config = dict(
    num_hidden_layers=14,
    hidden_size=512,
    num_attention_heads=8,
    num_key_value_heads=8,
    head_dim=64,
    intermediate_size=2048,
    vocab_size=8192,
    hidden_act='quick_gelu',
    norm='layernorm',
    norm_place='pre',
    norm_eps=1e-05,
    positions='learned',
    qk_norm=False,
    attn_scale=0.125,
    bias='all',
    tie_word_embeddings=False,
    parallel_block=False,
    init='normal',
    init_std_qkv=0.0305,
    init_std_o=0.0379,
    init_std_up=0.0436,
    init_std_down=0.0436,
    optimizer='muon_hyperball',
    learning_rate=0.00722,
    lr_mult_qkv=0.4,
    beta1=0.95,
    lr_head=0.0061,
    max_grad_norm=2.0,
    warmup_steps=200,
    schedule='wsd',
    decay_fraction=1.0,
    decay_shape='linear',
    final_lr_fraction=0.0,
    batch_tokens=[32768, 65536, 131072],
    max_seq_len=1024,
    doc_mask=True,
    train_tokens=444700000,
    max_steps=7119,
    dataset='wikipedia_en',
)
MLP neurons of a small language model. Each row is named by its layer, matrix (up: input weights) and neuron, and shows model dimensions 144-271. Each number is 128 + 24 x the weight over its row's rms, rounded and kept within 0 to 255.
After each neuron's rows, "fires after" lists the tokens most often just before its 100 highest values on Wikipedia text that the model never trained on.

L3.up815 [123 145 108 148 137  94 138 112 169 129 152  97 132 158 158 149 138 106 117 119 134 112 113 114 127 107 105 138 104 142 111 122 126 137 122 110  90  82 122 121 149 159 129 157 122  73 109 120 117 145 120 149 111  89 106 156 173 133 148 110 119 118 119 120 157 113 126  97 112 121 106 101 159 118 141 173  92  81 116 175 114 104 112 148 126 122 136 142 109 134 108 142  79  99 101  97 131 169 110 151 125 146 138 120 153 109 167 137 111 123 156 133 141 103 193 122  97 124 127 151 126 147 137 132 140 118 130 160]
fires after: "\n", " was", " is", "-"

L3.up285 [122 178 104 148 138 112 149 141 140 124 128 103 178 160 105 100 138 118  87 117 120 197 127 176 141 108 138 139 136 171 155 175 115 128 126 133 131  77 153 126 109 125 125 131 112 139  77  89 115 147 137 155 145  86 130 134  75 114 122 169 133 109 106 120 118 102 204 169 153 128  80 137 150 139 136 134 144  87 120 126 138 118 123 134 123 151 150 141  96 123 127 154 110 113 155 167  94 129 155 169 109 123 142 169 147 199 111 161  75 124 157 125 184 117 167 134 159  71 108 139 115 161 137 134  78 131 194 107]
fires after: "-", "ed", "|", " ", "s", " Bronze"

L6.up1178 [ 77 139 113 116 128 121 164 137 165 114 158 145 103 156 146 116 129 138 172 135 138 100 127 156 142 145 119 145 134 142 135 114 135 111 130 172 141 147 115 141 180 188 140 174 126 155  94 177 114 123 135 130 173 168  83 112 102 119 134  86 116 155 127 132 104 108 129  88 130 187 161 100 101 149 133 169  93 142 132 103 154 135 143 164 146 101 111 136 120 118 161 143 158  87 152 131 116 143 141 174 126 119 149 163  96 110 111 147 134  99 116 147 111 112 144 160 133 103 178 104 119 103 100 128 105 139 135 113]
fires after: " ", "1", "s", "5", " F"

L3.up142 [ 94 107 155 137 118  97 128  94 104 168 158 146 159  90 155 113 123 154 122 137 121 100 117 140 147 136 138 132 122  85 107 132 145 112 187 157 112 105 134 119 144 137 121 160 133 105 147 129 111 133 123 137 116 120 127 117 160 140 111 149 107 146 166 140 183 105 112 138 142 145 164 130 104 116 109 147 106 124  84  99  77 113 103 134 104 115 151 146 135 154 110 147 130 100 172 114 100 126 117  89 118  95 104 116 125 141 121 141 134 165 198 117 150 127 124 118 177 115 127 131 137 136 123 128 154 137 160 153]
fires after: " was", " is", " are", " were", " the", " can"

L6.up1532 [121 151 178 103 123 101 155 131 132 146 106  96 113 134  93  93 125 147 154 140 178 103 120 112 123 109 146 134 138 108 157 125  96 158 171 116 139 145 137 104 183 155 101 120 101 133 168  83 152 122 139 124 100 119 147 111 132 128 142 162 149 164 184 158 124 135 120 171 154 131 113 117 132 122 146 118 137 135 137 121 166  81 157 124  75 155 148 135  93 153 152 135 111 130 169 156 161 107 130 126  97 143 147  94 122 122 129 158  98 115 170 126 156 123 131 107 121 110 152 125 142  83 164 128 109 130 146 130]
fires after: " |"

L3.up97 [ 94 142 111 157 139 102 131  89 164 130  88 110 140 106 131 148 137 122 141 141 110 102 158 110 125 169 134 108 134  72 121 148 118 126 116 147 114 149 148 121 156 120 104 144  94 129  97 129 124 100 108  83  96 134 139 122 127 144 105 142  99 168 152  90 122 119 144 141 110  76 136 101 144 119 103 128 123 116  93 125 118 156 113 136 141 147 132 114  92  97 149 116 140 118 112 129 121 122 119  95 121  84  98 118 140 123 119 136 121 144 116 108 180  99 133 119  84  79 111 126 147 171 127 100 138 217 143 123]
fires after: " was", " were", " are", " is", ","

L3.up1256 [164 111  88 170 135  78 101 129  93 117 148 122 128  92  83 132 146 169 148 128 115 124 103 149 144 132 130 142 125 132  54 148  92  96 145 112 108 104 155 145 126 133 162 153 174  88 151 122 124 157 126 150  51 128 121 164 122 127 142 164 133 125 100 141 140 133 146 149 108  94 120 133 112 138 145  81 110 112 156 103 108 115 130 132 103 132 139  95 159 141 100  89  98 156 129 160 186 101 119 142 159 135 129 108 126 110 144 129 172 139 102 167  64 102 138 183 103 136 134 140 141  74 121 126 150 113 166 153]
fires after: ")", ",", "),", ".", "1", " T"

L6.up1082 [105 109 143 139 125 128 126 114 146 117 135 162 122 105 111 119 142 118 135 114 127 164 181 113 110 112 113 125 107 114 173 135 117 116  80 120 144 156 163  56 151 172 120 142 150 124  87 112 107 166 116 142 138 152  99 162 139 120  93 117 124 181 150 148 117 129 121 119 119 115 143 139 102 149 130 148 112 131 113 112 132 105 177 135 136 138 153 125  83  94 100 104 123 131 118 171 166 141 122  90 119 124 136  85  97 158 130 153 125 159 141 119 180 142 124 155 115 125 140  95 139 140 125 110 145 101 138 138]
fires after: " |", " was", "6", "2", " "

L6.up301 [112  95 116 135 148 140  93 155  55 119 150 131 107  89 110 153 151 125 136 103 122 131 112 162 142  96 134 117 162 126 142 147 147 143 142 109 164 128 138 119 105 141 131 132 125  85 130 142 126 138 116 129 129  84 116 159 123 115 132 136 124  87 105 146 173 132  33 154 100 142 149 181 134 188 104 128  44 123 129 118 106 159 111 129 110  97 188 138 123  82 119 118 148 113 141 131 128 153 141  94 139 117 127 120 110 126 137 149  91 129 173 129 137 116 107 113 155 130 112 131  79 138 109 127 109 128 117 135]
fires after: "-", " (", "–", " ", "/", "\n"

L6.up653 [182 123 114 108 116 138 172 132 114  68 121 119 125 129 142 117 123 115  91 143 143 144 144 161 128 137 121  74 114 125 159 134 138  96 140 127 109 157 115  91 128 105 138 151 126  92 141 100  95 136 162 150 148 103 141 110 135 151 142 145 117  97 122  65 174 136 148 124 152 167 132 138 108  84 131 116 112  86 122 120 134 161 113 103 168 129 121 152 133 130 109 131 154 144 141 147 147 130 182  87 129  96 149 162 121 102 142 177 104 180  57 109 114 109 142 120 155 109  95 127 120 124  91 140 160 119 168 162]
fires after: "°", " was", " =", "AR", " a"

L6.up1547 [114 168 124 106 141 162 137 146 110 127 102 137 145 136 116 111 142 133  86 148 177 119 134 117 135 139 113 130 141 111 134 105 178 134 163 108 102 126 166 124 161 105 112 180 138  91 103 156  96 102 138 151 134 145 139 131 144  66 124  81 150 147 126  99  79 102 112 184 123 116 128 123 106 164  90 136  93 109 122 139 145  94 123 103 158 109 132 100 162 135 109 142 128 113  88 100 126 122 132 106 141 131 136 123 152 163 140 147 161 142 155 159 131 177 145 106  78 113 122  95 118  92  99 156 109 145 188 142]
fires after: " ", " re", " Re", " Dis"

L6.up811 [ 89 130 102 161 105 164 153 105 150 123 110 135 139 117 190  98 123 124 118 128 140 119 116 129  97 120 110 125 145 139 144 126 136  94 112  78 164 157 145 161 134 120 133 130 122 140  75 158 126 122 139 159 131 131  80 130 112 152 114 136 129  81 155 158 141 121 123 128 146 130 168 155  83 114 100 144 101 161 139  98 133 147 123 140 124 129 117 134 121 105 156 142 102 137 130 182 125 105 135 156 118 120 108 188 152 186 121 152 103 113 118 168 145 154 113 150  91 124 139 164 144 137 126  99  93 139 155 153]
fires after: " ", " were", "s", " are"

L6.up354 [104 160 106 140 122 135 112 134 104 143 141 112 135 128 137 116 122 122 149 168 124 114 110 129 158 114  86 141 157  70 119 144 140 108 124 116 153 178 113  93 150 160  98 122 112 131 113 114 141 103 117 130 172 132 130 125 117 104 130 109  79 141 128 136  88 118 112 133 142 128 159 100 130 157 111 155 172 157 110 164 131  89 117  95 114 118 136 151 115 187 103 157  99 109 173 132 126  91 131 134 117  93  98 135 107 104 146 108 143 157 151 113  90 111 113 137 120 111 135 120 149 123 157 140 151  64 183 120]
fires after: " ", "1", "2"

L6.up1792 [117 114 106 107 102 140 107 118 133 154 143 104 128 118 122  77 145 171 140 105  95 163 143 140 127 130 137 108 102 117 102 148 134 153  95 111 123 110 134 148 144 127 112 114 126 112 148 124 137 152 147  94 137 153 137 158 146 175  94 107 158 134 121 140 114 101 135 144 128 129 126 119 131  99 102 161 116 137 127 156 129 135 147 163 114 144 129 106 145  97 143 134 102 122 173 128 117 113 153 104 163 136 172 117 105 157  84 134 148 157 147 109 137 106 157  97  73 126 121 113 163 145 180 110 120 156 181 141]
fires after: "1", "2", "3", "6", " consists"

L3.up1192 [109 146 125 155 154 105 114 116 120 132 138 139 112  97 121 175 137 121 160 115 131 101 163 118  98 167 111 112 100 112  66  80 117 120 151 136 100 143 116  97 156 131 103 150 110 141 131 157 116 113 118 164 115 110 166 137 121 118  91 114 125 158 109  93 106 132 150 129 140 140 111 116 153 124 143 151 155 133  90 130  84 171 113 133 111 105 116 143  92 141 165 131 121  96 126 111 128 164  88 124  85  83 139  79 167 137 139 108 149 146 107 111 125 171 157 113 121 114 115 124 143 141 139 110 157 189 147 142]
fires after: " was", " are", " is", " were"

L3.up187 [151 132 101 126 106 122  91 129 128 143 124  97 119 147  94  89 137 136 108 127 161 124 103 158 119 112 139 141 138 160 107 130  93 131 136 103 106 125 143 115  95 134 118 130 139  88 118 135 108 169 160 113 139 151 119 115 103 136 111 134 168 126 156 119 118 122 113 104 116 158 100  97  82 156 133 121 146 108 145  92 152 145 123 147 121 118 115 140 149  81  99 114 102 126 150 171 192 123 131 179 111 157 121 131 119 155 147 117 128 108  98 169  86 184 113 153 124 139 138 125 104  77 123 119 177 150 108 171]
fires after: ")", ".", "8", "3"

L3.up1493 [111 131 103  95 101 116 154 124 198 156 137 112 152 140 144 164 171 133 128 105  71 116 146 135 150 136 129 126 128 130 127  96 134 154 102 120 111 125 134 126 131 127 127 167 144 109 106 160 173 135 140 167 138 151 148 142 149 158 132 115  97 144 126  48 153 129 137 133 138 148 136 102  93 126 127 131 117  91 120  93  75 176  75 123 149  90 131 145 125 165  88 130 125 126  98 131 133  87  68  83 138 140 162 150 137 146 150 123 114 159 138 115 141 148 117 117 101  74 113 104 149 123 114 121 104 137 112 185]
fires after: " was", " is", " were", " a", " are", " one"

L6.up535 [112 144 106 142 151 183 124 152 119 155 118 126  79 127 136 114 117 123 118 101 101 142 140 132 175 156 122 180 148  84 102 157 136 120 142 110 119 174 133  92 163 131  95  96 114 113 130 154  94 146 157 106 116 162 113 154 127 106 101 128 124 129 124 107 139 164  75 126 152 149 179  96 124 161  96 139  94 118 156 168  99  69 131 147 124 155 153 115 117 140 124 140 106 102 149 114 136 138 146 129 140  96 153 133 100 132 118 140 102 143 121 124  93 112  80 129  99 139 148 117 113 134 125 126 123  99 159 153]
fires after: "1", "2", "D", "P", " ("

L3.up1967 [117 129 155 141  86 180 105  88 105 180 140  79 112 187 110 135 110 128 127 142 142 125 152 156 153 174 114 125 132  80 125 129 116 139 142 100 137 137 107 121 120  98 118 126 100 117  87  94  93 120 129 114 138 126 122 118 166 110 115 158 106 150 153 141 141 122 129 107 140 129 166 103 123 149  84 158 124 161 114  99 136  83 160 132 169 125 151 165  90 112 124 175 124 110 133 160 121 142 164 151 122 140 136 131 138 147 155 134 149 102 127  98 137 195 177 132  93 120 129 125 132  67 127  84 128 155 157 142]
fires after: " ", " |", "0"

L6.up1448 [126 127 127 128 129 150 147 150 132 128 146 123 138 106  97 127 121 124 118 144 152 152 148 131 111 141 147 113  88 173 132 122 160 130 120  96 140 146 164 109 171 174 122 124 173 110 177 156 177 129 107  99 157 167 189 150 145 102 138  38  94 136 172 132 129  94 136 153 156 120  77 161 132 161 134 140  91 104 115 151  92 134 132 183 149 106 164 179 116 117  82 175 173 114 113 123 116 147 115 139 124 139 152 119 132 112 123  82 130 136 105 150 125 123 129 114 124 107 124 121 104 151 117 143 126 128 160 134]
fires after: " ", " re"

L3.up1413 [139 149  98 154 110 144 124 115 125 160 147  80 118 123 165 138 127 164 144 158 168 119 155 135 159 120 108 150 137 108 116 150 122 121 118 133  98 149 146  95 158 167 146 150 128 113 135 137 106 166 136 126 131 179 134 134 126 142 116 120  90 141 144 129 153 129 152 138 162 144 161  65 122 148 168 158 127 151 157 148 144 161 101 153 138 120 119 109 156 157  89 151  59 106 126 127 193 122 126 142  94 152 157  74 127 100 137 166 144 102  93 137 125 131 125  78  97 151 114 152  89 122 120 139 142 138 143 107]
fires after: ",", " before", "2", "8", " (", "1"

L6.up1177 [ 99 151 135 142 135 121 132 149  93 125 130 113 122 136 101 150 137 116 142 146 106 163 152 163 152 119 147  82 162 194 148 112 152 119 125 136 148 132 147 187 114 109 125 148 132 130  90 153 101 163 125 120 106 140 164 129 141 153 137 150  72 126  89  96 124  94  90 139 150 141 164 152  87 111  86 107 109 136 106 127 107 140 117  74 134 127 157 195 143  97  80 151 133 114  82 143  69 131 132 110 151 118 124  98 129 167 131 109 132 112 164 154 120 126 123 110 143 143 116 128 108 135 109 121 140  90  98 117]
fires after: "–", "-", " ", ","